Weights of a small GPT-style language model, trained from scratch on English Wikipedia: rotary positions.
MLP neurons of a small language model. Each row is named by its layer, matrix (gate and up: input weights) and neuron, and shows model dimensions 208-303. Each number is 50 + 15 x the weight over its row's rms, rounded and kept within 0 to 99. A neuron's up and down rows have the sign that makes its largest values positive.
After each neuron's rows, "fires on" lists the tokens most often at its 100 highest values on Wikipedia text that the model never trained on. A number after a token or word is its count.

L5.gate583:40 47 50 55 65 57 53 59 45 32 34 45 62 56 37 40 66 43 37 22 45 53 44 49 43 56 58 10 68 46 30 57 49 55 55 40 25 55 50 51 55 31 51 53 35 52 60 52 82 26 56 16 66 33 42 24 45 45 53 62 38 68 38 60 10 65 63 38 76 41 53 49 76 16 53 38 41 49 46 58 67 16 41 54 59 42 40 57 52 38 41 50 48 63 50 74
L5.up583:50 41 38 52 53 51 69 57 52 53 61 56 40 31 32 29 41 38 49 50 50 63 85 32 11 29 52 66 62 46 39 73 33 24 45 27 50 48 54 51 56 23 64 73 78 63 31 51 76 47 30 48 60 57 34 29 49 62 45 67 36 34 44 67 42 47 63 57 63 22 31 31 70 59 84 28 49 43 90 56 55 32 59 29 38 58 27 34 64 51 29 63 61 42 62 74
fires on: "." 92, " St" 7

L5.gate304:54 48 55 52 75 71 31 48 57 48 49 44 57 00 47 47 36 53 43 50 41 57 25 65 61 50 75 32 39 50 47 60 61 60 60 56 57 72 50 44 59 47 57 56 23 30 56 43 64 23 44 49 64 35 59 30 80 52 44 27 55 19 34 70 64 59 74 55 24 41 56 28 39 60 22 62 69 42 31 80 39 53 33 38 48 60 29 55 65 36 28 24 42 47 39 51
L5.up304:68 65 16 63 60 62 43 52 40 45 15 32 66 40 35 43 44 74 39 51 49 34 38 37 38 46 34 70 38 63 42 63 23 56 68 45 53 56 61 49 67 26 50 42 31 39 63 32 27 66 41 55 57 13 31 22 64 55 58 57 70 35 52 43 73 48 39 64 60 65 34 74 65 67 67 75 43 34 72 43 55 53 58 33 47 50 59 64 39 46 43 45 55 46 33 68
fires on: "\n" 96

L5.gate824:57 36 44 24 38 54 63 52 64 48 26 40 69 54 45 58 59 55 68 83 30 37 56 49 68 47 75 38 38 35 41 77 47 42 62 65 30 38 37 42 24 73 29 43 35 35 38 54 71 49 52 46 40 49 20 78 56 34 38 52 35 37 48 59 50 82 38 74 65 64 58 54 72 35 69 36 49 53 51 69 35 61 32 53 54 54 36 57 75 41 33 39 44 22 67 72
L5.up824:64 42 19 36 74 64 57 45 85 65 48 28 54 62 32 56 43 41 82 18 47 50 56 43 56 33 32 59 78 39 73 56 77 40 24 50 11 53 56 79 36 50 56 53 56 52 60 57 42 44 35 41 51 49 36 52 54 34 35 45 41 35 44 46 47 51 53 21 26 55 32 53 56 52 38 45 59 55 72 61 60 48 70 53 57 37 54 36 37 43 57 43 50 71 43 58
fires on: " On" 23, "On" 23, " on" 23, "'" 9, " for" 4

L5.gate754:69 65 33 71 24 46 58 50 54 57 33 28 34 47 57 32 56 51 47 79 72 67 31 29 60 37 45 53 77 42 31 63 47 55 61 57 56 27 67 51 33 63 46 64 25 41 50 49 64 40 46 21 37 29 49 40 38 76 36 61 50 41 62 20 73 45 55 46 47 53 56 52 72 55 48 87 42 47 59 64 62 51 36 45 64 60 46 31 37 33 32 43 90 36 26 47
L5.up754:62 23 64 39 61 39 23 51 70 31 78 47 93 53 56 47 47 45 47 62 69 18 55 11 50 50 47 66 64 43 68 40 55 64 25 15 33 49 37 36 60 41 66 22 55 53 60 63 21 65 45 49 64 71 54 43 48 36 57 60 50 68 57 46 51 48 53 26 60 42 46 15 60 50 50 73 54 55 72 42 73 25 65 60 00 66 53 81 36 49 42 67 61 46 64 56
fires on: "-" 54, " re" 10, "re" 5

L5.gate649:35 30 56 49 64 74 48 78 45 45 30 94 47 46 52 47 44 81 73 54 50 49 69 83 66 49 44 38 53 35 42 47 43 27 50 68 58 44 12 42 71 71 45 22 31 52 48 22 73 56 48 63 26 51 63 50 64 63 42 54 71 50 08 68 44 67 49 40 51 60 40 58 40 29 39 52 13 55 52 65 66 60 73 43 50 66 40 56 33 59 64 54 56 78 56 40
L5.up649:46 75 47 81 63 34 46 46 41 60 65 47 41 61 40 58 43 23 63 47 43 41 22 56 49 44 38 49 53 69 70 66 62 61 43 61 26 49 64 69 31 48 35 39 54 52 48 45 54 45 42 41 47 52 64 51 35 65 31 47 38 33 42 39 60 30 46 20 35 36 53 63 40 47 55 52 99 27 59 31 49 46 62 79 33 64 52 68 50 52 83 36 43 44 49 32
fires on: "1" 25, "7" 16, "8" 15, "6" 9, "9" 4, "5" 4

L5.gate173:48 47 59 59 47 58 44 66 56 53 53 64 30 18 40 38 67 59 45 46 66 56 59 66 61 73 70 48 45 33 57 63 51 62 31 45 53 36 53 23 55 48 33 36 65 58 56 55 82 39 69 50 48 48 31 28 64 31 58 56 53 89 61 48 50 26 52 53 29 41 70 52 50 59 34 51 48 94 19 47 48 57 71 46 40 60 70 44 58 65 49 50 47 51 52 27
L5.up173:56 41 54 68 67 58 63 48 56 51 50 27 20 46 53 29 59 42 39 83 64 51 61 44 63 59 44 50 54 43 53 58 34 50 33 33 39 38 51 29 52 60 63 20 84 54 47 37 49 37 63 53 44 59 67 45 39 55 45 58 71 59 43 50 64 61 68 32 25 57 26 49 66 44 14 56 21 91 36 31 49 57 71 43 51 46 62 37 64 68 64 41 57 46 43 14
fires on: " " 25, "-" 15, " and" 10, "." 6, "0" 6

L5.gate176:28 47 57 69 31 59 62 65 50 44 68 39 71 37 39 48 99 54 66 40 77 43 38 68 69 49 43 47 60 29 56 38 55 58 44 50 31 39 40 60 53 48 52 46 36 36 46 41 40 20 39 93 38 62 61 45 58 43 76 53 46 69 40 31 49 81 47 52 40 72 58 42 40 69 45 57 49 55 71 47 73 54 67 48 59 61 26 29 46 62 50 55 40 23 29 49
L5.up176:59 59 72 42 45 43 44 72 72 48 64 49 72 44 61 64 42 63 45 40 48 40 70 52 48 40 48 48 63 44 46 37 43 75 49 32 54 65 49 39 58 36 50 14 33 32 47 38 54 49 36 39 78 49 53 48 19 78 46 76 26 52 32 35 54 61 49 58 83 86 81 85 75 25 47 76 53 41 61 48 70 49 33 27 72 33 18 12 28 38 24 43 54 57 53 41
fires on: " \"" 53, " '" 13, " by" 9, " |" 8, "-" 4

L5.gate413:61 48 74 22 36 63 72 39 52 40 49 28 60 33 56 57 68 37 44 53 66 68 53 51 49 60 44 56 81 54 38 36 67 62 56 46 48 28 31 52 63 58 46 65 20 46 83 59 47 49 36 65 57 21 40 48 66 59 58 72 24 37 27 47 64 65 50 30 57 46 27 67 57 60 79 64 41 66 55 34 73 63 53 41 47 66 60 61 33 71 60 49 70 34 62 56
L5.up413:51 67 31 54 56 51 78 15 53 60 23 59 56 32 23 69 49 35 36 62 52 32 45 56 56 24 44 59 42 56 40 54 38 59 69 68 54 81 66 54 57 29 82 55 64 53 53 42 46 44 56 28 53 34 30 61 56 39 79 69 34 55 45 57 54 61 53 38 62 31 83 20 52 35 48 39 39 34 74 72 67 53 34 30 25 42 47 49 36 65 63 55 20 53 53 49
fires on: " first" 24, " to" 18, "1" 9, " –" 8, "2" 6

L5.gate65:59 76 54 30 54 36 57 34 66 37 39 31 56 23 52 42 61 52 59 23 62 38 50 57 62 34 61 59 40 41 34 90 58 48 50 32 52 82 39 69 39 62 64 32 31 48 36 30 32 61 48 61 49 35 55 46 33 40 41 54 71 70 43 41 40 48 48 69 62 54 35 39 57 71 46 63 28 88 38 46 48 17 36 75 32 42 29 66 59 25 76 23 59 42 55 45
L5.up65:45 55 68 46 50 42 30 62 46 32 90 44 58 46 54 34 49 54 60 49 49 35 53 66 66 56 52 33 68 20 45 20 30 65 60 49 37 53 32 36 51 29 62 64 60 43 55 50 48 34 55 18 66 49 62 48 43 50 57 51 47 78 44 40 46 40 53 24 55 27 44 46 38 39 42 66 57 52 55 50 52 72 77 22 53 58 49 85 44 34 59 34 24 43 26 40
fires on: ")" 21, "}" 14, " in" 9, "6" 8, "1" 7, "0" 6

L5.gate331:38 52 21 30 49 38 68 46 70 42 46 59 42 45 66 60 43 88 67 21 57 38 38 33 33 50 51 57 43 39 59 74 34 61 45 48 57 48 61 50 22 49 57 38 44 50 62 66 58 60 62 51 33 31 55 28 24 42 62 51 91 69 51 59 36 39 58 70 52 38 37 59 39 57 75 29 64 55 67 55 42 48 47 53 27 59 56 34 62 49 52 83 50 85 47 31
L5.up331:47 45 85 30 33 45 47 47 36 63 53 51 55 32 51 62 40 58 30 73 38 61 65 11 75 63 51 50 48 03 70 36 58 10 51 54 62 69 50 62 43 44 77 47 33 52 70 47 39 55 46 55 80 73 43 45 36 39 49 24 35 23 34 61 56 38 51 55 54 14 50 51 67 51 63 41 23 46 55 52 47 36 42 42 45 36 45 52 61 50 20 43 48 42 48 80
fires on: ";" 30, " and" 18, "5" 6, "1" 5, "6" 5

L5.gate189:31 58 31 29 28 59 53 37 89 55 40 41 54 54 61 72 69 39 52 59 30 70 56 59 49 44 30 44 56 63 47 35 37 48 47 51 68 26 51 42 46 35 48 49 39 60 70 55 56 39 65 38 20 40 42 32 77 65 49 56 60 58 81 57 29 55 35 78 57 40 57 49 55 67 21 36 41 63 26 53 29 37 26 49 63 29 58 56 80 33 55 55 42 52 55 27
L5.up189:67 46 72 23 70 47 28 66 56 66 65 47 51 63 30 61 50 41 46 43 48 57 55 53 33 46 52 39 54 46 45 54 57 28 35 70 30 65 32 35 46 69 66 45 63 84 77 27 08 45 55 79 44 40 64 34 46 38 43 46 69 39 44 18 71 52 62 48 54 54 55 76 75 74 55 77 53 56 45 41 53 38 56 40 45 42 35 61 73 52 17 58 66 58 36 49
fires on: " and" 24, " (" 22, " went" 8

L5.gate335:30 43 58 35 51 68 35 69 43 72 39 75 48 40 30 69 52 64 35 44 62 68 65 61 53 71 44 47 52 38 56 35 63 55 56 46 75 70 20 47 35 82 46 59 70 63 78 38 61 55 45 49 43 68 33 53 52 81 35 47 72 41 74 40 71 60 60 46 55 40 61 64 27 63 59 62 44 12 51 41 75 49 40 36 57 47 41 59 52 66 46 35 47 27 66 75
L5.up335:61 37 43 54 51 40 59 49 36 45 19 11 58 44 58 49 26 37 45 43 60 42 47 40 22 43 63 53 26 49 49 42 52 41 56 73 59 63 57 56 59 36 34 71 51 52 46 50 29 48 46 64 59 45 29 33 66 89 70 50 50 56 52 35 55 63 54 61 46 37 81 62 07 30 19 23 31 43 43 54 47 17 75 42 64 49 49 41 52 51 26 38 37 31 31 40
fires on: "\n" 95

L5.gate610:58 43 50 38 67 70 30 56 50 52 53 69 24 10 46 59 56 30 63 40 81 45 40 51 44 68 42 70 55 38 46 48 67 46 64 31 67 49 51 44 42 74 67 48 59 84 86 29 20 30 66 55 55 49 41 62 47 42 41 25 33 24 31 45 75 84 61 58 20 82 46 53 37 40 48 64 48 48 62 54 37 68 47 51 51 19 34 77 35 33 54 58 36 59 34 53
L5.up610:80 60 38 43 67 80 50 66 58 52 55 48 60 30 63 47 81 34 35 32 52 59 29 49 29 73 39 86 48 73 46 60 44 67 38 49 75 62 47 45 63 69 49 48 60 48 45 34 00 52 51 56 31 44 19 35 55 17 56 39 66 22 33 36 33 26 75 32 79 49 56 29 48 70 77 50 35 42 62 65 48 59 46 68 56 31 49 26 53 25 68 65 48 69 39 33
fires on: " \"" 37, "\n" 12, "\\" 9, " \\" 6, "://" 6, "—" 5

L5.gate71:50 38 36 69 50 66 53 77 47 42 60 17 55 41 45 75 63 34 31 68 56 58 76 38 51 58 45 43 56 27 72 57 64 52 54 45 33 30 45 21 55 54 26 36 50 57 62 72 71 31 52 67 25 54 55 36 38 69 43 61 41 40 54 78 49 38 37 41 50 50 57 70 55 83 55 62 52 38 25 45 81 68 62 61 40 32 47 40 69 46 51 58 68 51 43 58
L5.up71:41 49 48 58 62 58 22 42 44 47 55 32 43 45 35 38 46 48 38 40 39 46 35 36 59 39 72 49 57 30 70 47 60 61 31 63 35 68 70 63 51 24 57 48 50 29 41 49 26 69 80 51 43 51 50 57 78 64 67 55 31 28 49 48 64 27 46 44 62 68 40 45 60 49 48 45 92 41 43 55 50 29 38 63 32 57 67 45 46 63 70 70 78 45 35 76
fires on: " |" 78, "-" 8, " " 4

L5.gate166:30 58 66 52 24 53 74 16 26 45 58 40 61 46 31 40 82 52 49 46 58 56 51 54 62 32 41 28 41 51 38 62 33 58 44 74 46 49 22 50 77 81 54 53 38 54 32 66 58 25 65 27 74 23 44 60 54 46 48 43 42 50 52 15 36 33 43 34 76 48 39 58 66 58 40 40 43 25 17 66 35 31 56 57 53 68 18 61 49 42 53 27 75 63 62 63
L5.up166:46 60 51 36 46 52 72 53 54 68 37 66 49 50 50 37 77 36 58 37 42 44 57 41 21 32 62 42 64 36 24 26 69 57 62 13 43 40 38 26 65 47 63 61 45 64 58 51 56 42 30 56 51 37 37 65 65 40 77 47 50 35 60 52 72 60 45 56 29 46 27 58 60 53 58 48 70 46 45 52 36 65 21 22 48 54 30 41 38 44 46 47 22 23 48 50
fires on: "." 31, " m" 8, " f" 6, " b" 6, " c" 6

L5.gate690:54 58 60 40 73 48 22 70 45 37 48 42 72 60 65 32 41 46 54 39 37 49 52 27 62 62 62 62 23 28 62 67 85 34 41 40 66 63 57 50 49 43 31 62 45 40 81 28 47 53 32 55 33 62 11 34 53 54 60 26 66 66 56 68 47 39 62 72 64 43 34 53 39 28 38 48 52 58 58 89 41 61 53 45 62 52 39 75 59 38 15 32 61 28 27 62
L5.up690:46 53 56 50 60 69 63 42 72 37 36 46 74 47 46 60 43 32 33 83 74 58 55 55 71 48 25 70 62 50 49 24 36 27 69 55 51 54 39 59 37 37 47 65 35 17 57 44 65 22 58 56 61 50 51 44 65 59 57 61 40 66 45 58 52 54 51 50 69 65 36 75 64 41 49 46 20 45 64 39 36 47 72 69 39 61 28 58 82 46 49 46 43 46 51 48
fires on: " in" 29, ":" 28, " is" 11, ";" 5

L5.gate143:60 42 18 43 31 51 28 59 36 49 41 60 54 41 46 41 30 50 44 46 62 33 48 62 32 60 40 32 50 48 62 30 50 73 52 29 63 71 51 55 76 39 46 77 36 47 45 57 60 68 37 59 50 62 53 67 30 26 72 48 43 71 31 57 52 71 48 31 56 56 40 56 46 14 51 61 29 72 19 68 65 38 73 73 41 44 37 44 77 65 31 53 67 25 31 57
L5.up143:52 56 23 52 49 50 59 31 44 46 56 32 55 55 50 47 49 60 59 44 61 26 68 14 43 36 53 30 48 47 37 42 41 26 54 69 32 37 38 84 33 64 02 71 51 22 58 34 69 48 36 46 39 60 49 08 67 46 58 53 46 49 28 61 66 45 53 59 51 19 59 53 42 49 47 32 65 46 56 51 25 47 52 40 58 35 35 09 53 47 34 49 26 58 66 62
fires on: " had" 24, " it" 15, " \"" 8, " has" 7, "." 5

L5.gate133:37 52 71 66 27 86 51 72 38 65 44 67 54 44 35 37 42 48 43 43 48 53 79 70 60 58 38 54 37 27 65 33 34 46 41 38 58 42 55 51 45 54 57 47 21 41 35 55 67 35 75 64 40 45 44 64 36 57 62 28 65 15 59 32 51 66 04 51 60 33 50 41 48 50 56 55 71 68 29 48 70 44 50 51 54 47 37 46 49 66 41 59 71 59 38 37
L5.up133:57 43 78 52 42 62 45 65 40 76 49 53 41 41 56 44 49 65 39 21 38 52 48 46 63 53 71 38 70 62 54 40 44 81 55 38 80 33 28 51 29 43 80 33 51 64 36 51 50 49 41 31 56 47 59 48 20 53 58 56 46 50 61 48 42 45 52 50 47 53 12 38 54 95 46 65 44 41 62 42 41 62 30 60 45 50 75 50 63 59 58 57 36 59 47 22
fires on: " " 29, "." 15, " Sh" 6, " (" 5, " sh" 5, "1" 4

L5.gate365:87 81 83 73 54 62 43 58 43 54 53 77 52 22 67 42 50 12 47 29 32 46 68 45 58 41 45 45 31 47 32 69 57 59 39 69 62 53 26 58 65 77 59 44 49 44 65 47 45 17 62 44 57 33 32 63 32 38 32 36 72 33 01 69 61 54 43 19 54 66 31 53 32 49 43 67 55 76 38 27 52 57 50 77 30 08 45 62 33 70 32 44 55 71 60 60
L5.up365:51 64 55 60 36 49 43 40 86 60 45 66 42 63 33 35 42 67 49 40 49 35 47 74 35 52 50 53 46 39 68 30 26 62 70 45 50 42 47 84 48 58 51 59 39 40 43 65 38 56 43 38 59 45 56 69 49 55 41 35 60 83 44 42 50 40 26 51 47 45 74 47 54 53 67 28 61 09 53 68 69 24 32 70 47 62 63 68 15 40 74 53 60 47 53 43
fires on: "1" 21, " " 14, "2" 12, "5" 10, "4" 9

L5.gate514:30 59 52 45 61 62 57 40 41 60 72 60 41 46 47 67 56 39 60 54 52 55 66 75 39 98 37 65 65 64 47 41 53 38 72 23 63 05 57 23 57 43 51 55 49 38 54 51 72 32 60 21 60 55 37 30 55 74 52 44 71 62 61 51 19 50 35 45 57 42 52 67 95 69 29 55 42 44 32 58 40 25 46 70 44 86 62 57 53 58 69 70 56 52 35 69
L5.up514:44 60 95 42 23 43 26 25 58 71 46 43 58 52 35 25 55 56 47 58 45 45 58 40 68 41 54 71 37 30 40 47 58 31 33 38 55 45 37 67 43 54 62 46 58 44 63 49 27 56 71 63 51 43 68 51 47 40 30 28 71 54 36 44 49 57 61 21 13 42 46 57 69 55 40 65 48 55 57 30 59 26 43 48 37 61 74 65 69 77 41 38 40 40 46 73
fires on: " in" 68, " of" 8, " de" 8, " re" 5

L5.gate388:45 52 31 33 42 51 48 66 64 53 27 56 50 49 24 46 63 53 48 48 34 25 63 35 26 56 53 43 64 53 18 47 57 14 37 44 26 50 39 45 38 42 24 47 76 70 57 15 46 45 47 62 55 36 73 21 58 66 58 59 73 60 50 60 56 49 44 46 63 34 57 49 58 68 19 46 48 59 60 49 17 29 47 63 56 58 15 44 47 67 46 35 66 39 41 27
L5.up388:37 34 58 23 69 50 65 47 31 38 12 47 59 45 53 22 72 53 80 62 48 64 54 33 51 82 57 48 39 55 41 54 67 21 13 75 50 55 34 70 38 38 76 84 29 40 36 45 55 49 39 54 47 43 29 34 51 58 28 76 65 33 66 52 52 47 50 52 54 54 68 57 60 65 48 75 45 44 30 63 52 35 47 63 42 58 58 48 58 25 53 55 37 57 54 35
fires on: "," 42, " (" 11, " and" 7

L5.gate197:37 33 72 82 57 23 59 64 53 60 59 53 53 63 66 51 36 44 34 11 19 54 61 55 68 43 54 59 42 57 27 64 49 44 41 70 55 45 33 37 64 36 56 75 44 51 52 41 51 33 50 45 45 39 79 49 57 97 50 32 65 63 70 59 39 42 21 25 42 58 44 57 93 64 25 44 54 36 51 46 30 47 56 54 42 35 39 41 37 49 66 56 51 46 28 45
L5.up197:48 57 73 19 46 27 42 60 40 44 43 59 71 46 86 56 59 55 64 55 50 36 39 71 56 78 57 20 48 53 75 56 63 33 33 44 46 62 68 65 31 83 53 42 62 33 61 73 39 40 51 32 20 54 43 77 39 34 27 57 34 66 77 68 57 34 48 57 23 27 36 78 44 45 74 54 68 53 60 37 53 29 57 50 58 50 51 77 61 52 49 47 57 74 72 44
fires on: " and" 47, " &" 6

L5.gate23:57 58 53 53 63 33 56 87 42 44 40 55 42 35 57 68 64 58 73 51 40 56 57 68 46 28 30 57 45 71 59 30 68 72 53 42 39 23 49 59 47 31 38 49 53 52 43 48 81 71 46 30 59 50 40 31 50 64 71 75 41 76 48 47 34 43 71 99 55 51 39 28 50 36 53 44 53 46 50 73 07 53 26 32 53 64 60 51 46 53 48 64 43 49 67 62
L5.up23:33 38 26 42 49 27 21 52 59 81 73 46 44 66 69 57 50 36 40 43 68 44 48 52 48 46 65 51 63 41 55 35 33 49 51 55 42 51 62 09 82 17 59 25 35 78 52 54 37 50 22 41 20 63 61 63 30 57 73 50 37 41 29 52 66 60 67 61 58 25 26 81 56 41 58 43 55 71 53 56 43 43 22 41 63 61 49 57 51 51 34 67 38 43 45 68
fires on: " not" 19, " F" 15, " J" 14, " (" 8, " P" 7, " G" 6

L5.gate692:21 61 60 12 55 47 52 50 44 26 60 75 70 68 46 43 54 45 42 64 56 57 54 38 28 41 56 05 65 47 40 50 58 89 56 22 35 35 47 49 37 81 74 46 52 72 44 28 55 32 42 55 50 22 60 55 64 46 44 78 30 81 78 46 51 57 50 57 68 45 48 44 61 47 31 40 56 73 19 74 40 62 56 52 47 53 54 44 53 43 65 52 54 24 49 63
L5.up692:11 48 48 44 57 57 18 37 52 40 57 69 42 64 58 53 76 47 51 42 33 16 70 14 08 50 62 42 40 52 53 31 20 31 28 52 32 53 28 24 43 60 29 29 30 69 59 40 50 38 51 50 66 62 71 49 51 67 51 73 55 54 60 58 39 48 08 39 45 58 43 38 88 33 48 57 30 74 33 71 68 54 60 63 51 43 65 41 50 42 43 32 32 65 63 25
fires on: " (" 55, "0" 20, " million" 5

L5.gate8:40 35 35 55 56 40 47 46 47 28 35 71 50 70 45 36 86 40 33 34 53 14 45 55 59 36 50 32 47 70 63 40 73 56 44 74 44 34 36 52 51 52 19 62 50 20 57 61 61 52 44 42 63 75 48 67 49 78 30 35 65 51 33 62 52 57 33 32 51 62 42 50 43 46 44 47 63 57 31 72 45 45 50 47 61 48 57 54 50 83 82 73 73 60 30 32
L5.up8:32 34 32 58 48 61 59 64 42 23 31 41 66 54 78 49 60 37 42 27 49 37 33 42 45 65 47 55 40 51 34 56 64 75 37 47 52 48 26 51 44 44 33 39 56 28 46 50 72 49 41 44 56 83 46 79 58 61 60 47 37 24 34 52 56 28 54 35 53 70 56 80 63 56 27 55 53 62 32 71 41 46 63 34 46 43 54 37 35 68 41 50 70 67 68 38
fires on: " |" 53, " Short" 4, "===" 4

L5.gate639:28 52 54 53 67 71 46 99 28 50 53 53 37 38 26 44 54 53 65 46 55 57 44 46 46 38 39 69 48 32 65 77 65 66 27 48 21 54 25 59 44 48 52 35 52 42 58 23 52 49 75 42 66 41 37 43 19 59 59 68 60 39 31 54 83 59 57 66 43 45 22 72 23 68 76 69 36 47 61 39 36 71 35 58 57 47 60 62 39 49 33 51 18 34 43 47
L5.up639:54 25 44 46 43 44 53 73 49 28 43 16 52 43 62 28 60 57 50 70 40 34 38 55 56 48 67 48 66 53 52 63 50 37 42 64 31 73 66 51 73 42 31 45 53 49 42 49 47 43 53 34 51 54 55 37 19 22 54 56 40 56 62 39 67 65 50 53 74 57 54 84 35 37 27 44 59 84 55 80 68 52 42 59 28 56 55 71 51 53 31 57 70 37 54 40
fires on: "0" 22, "1" 20, " " 16, ":" 8, "." 6, "|" 6

L5.gate279:71 53 72 50 22 54 45 53 57 53 65 75 48 55 69 60 52 41 60 57 78 36 57 47 71 39 70 42 34 25 55 46 34 59 52 45 73 56 36 51 74 42 51 64 92 30 62 30 50 72 63 55 57 40 63 41 42 52 52 69 46 46 25 40 48 37 82 75 56 69 33 06 31 49 45 55 11 64 27 52 48 64 53 44 71 70 63 58 49 59 51 20 13 43 40 27
L5.up279:44 69 41 38 45 20 54 49 52 45 67 52 60 67 69 58 39 75 79 59 58 48 36 66 64 74 40 66 31 72 62 70 47 39 70 47 45 48 42 54 62 44 58 44 60 42 62 63 50 83 66 51 50 36 36 76 52 61 67 68 65 54 28 40 27 72 57 36 62 17 48 48 26 58 53 33 50 72 31 43 65 26 57 28 37 46 46 49 45 62 41 54 60 44 64 50
fires on: " first" 23, "th" 20, " last" 7, " only" 5

L5.gate371:42 41 51 38 72 89 45 29 44 47 45 36 45 49 45 37 53 35 33 74 13 62 53 42 41 45 67 60 49 54 73 47 46 50 27 42 54 43 54 56 50 22 52 56 37 41 74 47 84 40 72 24 41 29 43 48 38 66 65 57 41 40 51 53 63 89 35 43 53 72 52 40 41 56 29 38 54 49 69 47 32 62 50 50 51 51 68 48 44 74 55 55 57 36 45 32
L5.up371:54 30 43 51 26 66 13 41 21 34 61 14 51 43 49 55 58 54 36 40 34 43 50 47 61 48 41 86 34 57 30 32 44 73 72 49 35 59 55 49 48 43 48 51 40 34 65 33 66 43 72 35 62 34 55 41 41 66 45 15 54 36 58 50 59 63 65 44 42 60 32 59 53 43 58 51 43 41 62 59 56 45 49 62 41 32 39 82 65 53 43 43 49 51 20 77
fires on: " " 38, " K" 23, "1" 6, " G" 4

L5.gate640:88 66 28 67 55 44 66 39 69 31 23 29 68 61 42 73 50 32 55 53 60 37 70 47 43 60 58 33 36 49 74 56 52 29 46 37 51 68 72 69 53 52 51 39 52 63 61 43 54 66 46 66 69 36 22 46 43 41 52 55 69 53 43 68 26 35 44 25 51 51 48 52 41 77 75 48 43 33 55 33 52 40 40 61 49 50 40 69 39 52 42 05 32 68 49 57
L5.up640:47 67 16 58 60 36 67 38 26 33 18 39 54 41 40 45 72 56 29 73 69 49 56 46 70 69 52 27 58 59 49 47 49 29 47 49 42 52 55 44 56 56 40 25 34 76 57 63 20 62 41 37 61 61 22 49 47 43 42 51 78 38 58 66 48 38 48 27 51 55 37 53 52 61 52 50 44 26 71 83 75 34 40 61 27 51 70 70 45 36 19 43 53 68 44 53
fires on: " is" 49, " was" 13, " /" 7, ")" 6, "," 5, ":" 4

L5.gate307:56 62 44 56 42 50 51 41 42 42 29 89 63 66 68 65 44 31 50 56 42 27 49 77 34 65 50 22 80 54 62 43 27 52 62 45 19 25 62 54 49 46 76 60 32 41 49 36 21 50 29 65 40 43 41 53 71 58 50 46 50 40 56 51 50 74 41 40 33 69 33 80 49 86 49 50 41 41 68 32 57 41 49 38 51 68 35 57 44 75 54 48 49 45 26 11
L5.up307:44 61 44 49 67 66 37 50 47 42 43 53 55 51 55 54 55 47 51 33 48 65 24 56 42 53 58 72 26 71 29 50 68 55 70 79 44 68 77 41 34 34 60 42 37 52 52 32 84 33 64 45 46 73 47 37 34 44 56 40 47 27 29 53 29 39 46 38 79 58 48 21 41 60 30 59 81 64 59 51 82 41 54 65 62 58 36 45 68 30 41 51 25 49 54 39
fires on: "." 32, " " 21, "1" 18, " Party" 9, "7" 4

L5.gate560:21 64 63 67 72 60 45 40 33 54 51 63 75 56 66 56 68 40 49 42 37 41 82 17 18 61 66 37 47 77 49 76 96 34 46 79 67 55 56 38 23 46 57 55 44 41 46 59 71 79 31 34 46 42 19 48 72 55 49 53 66 65 81 43 10 22 50 39 67 40 52 41 70 52 61 49 43 55 45 58 53 75 65 70 34 25 32 37 54 60 42 48 70 32 41 47
L5.up560:57 73 48 50 91 55 52 64 23 55 49 63 54 43 62 51 56 23 20 48 66 22 90 40 65 37 60 63 58 54 30 65 58 40 46 36 77 53 49 45 38 62 49 49 37 34 32 61 79 36 55 53 62 38 45 48 64 37 56 50 61 04 39 62 50 53 38 52 58 43 68 59 61 23 58 58 46 37 78 85 35 24 53 80 63 54 36 56 57 29 66 56 33 48 30 57
fires on: " of" 25, ":" 13, " was" 11, " is" 5, " were" 4

L5.gate101:51 51 50 31 72 68 44 50 40 34 55 54 48 69 56 46 33 48 55 46 45 57 60 33 66 59 38 73 47 44 41 52 35 54 63 56 50 51 52 39 45 62 40 58 40 65 37 46 47 19 21 37 63 39 48 50 55 46 32 39 63 38 49 50 29 55 69 40 37 83 62 40 80 34 45 48 53 53 52 53 54 34 35 69 60 70 80 40 70 24 37 34 52 63 71 58
L5.up101:66 57 67 52 65 67 47 45 58 42 45 33 44 53 57 62 36 64 53 49 39 65 29 44 47 43 28 61 63 64 42 59 38 36 46 83 33 60 56 55 56 55 40 60 67 45 45 44 54 34 24 71 80 22 52 63 48 55 20 55 58 45 68 49 86 61 92 31 47 30 59 56 83 54 39 57 50 42 29 67 44 32 55 62 40 59 48 41 77 75 40 41 66 53 38 33
fires on: " by" 21, " for" 12, "," 11, " of" 9, " in" 6, " before" 5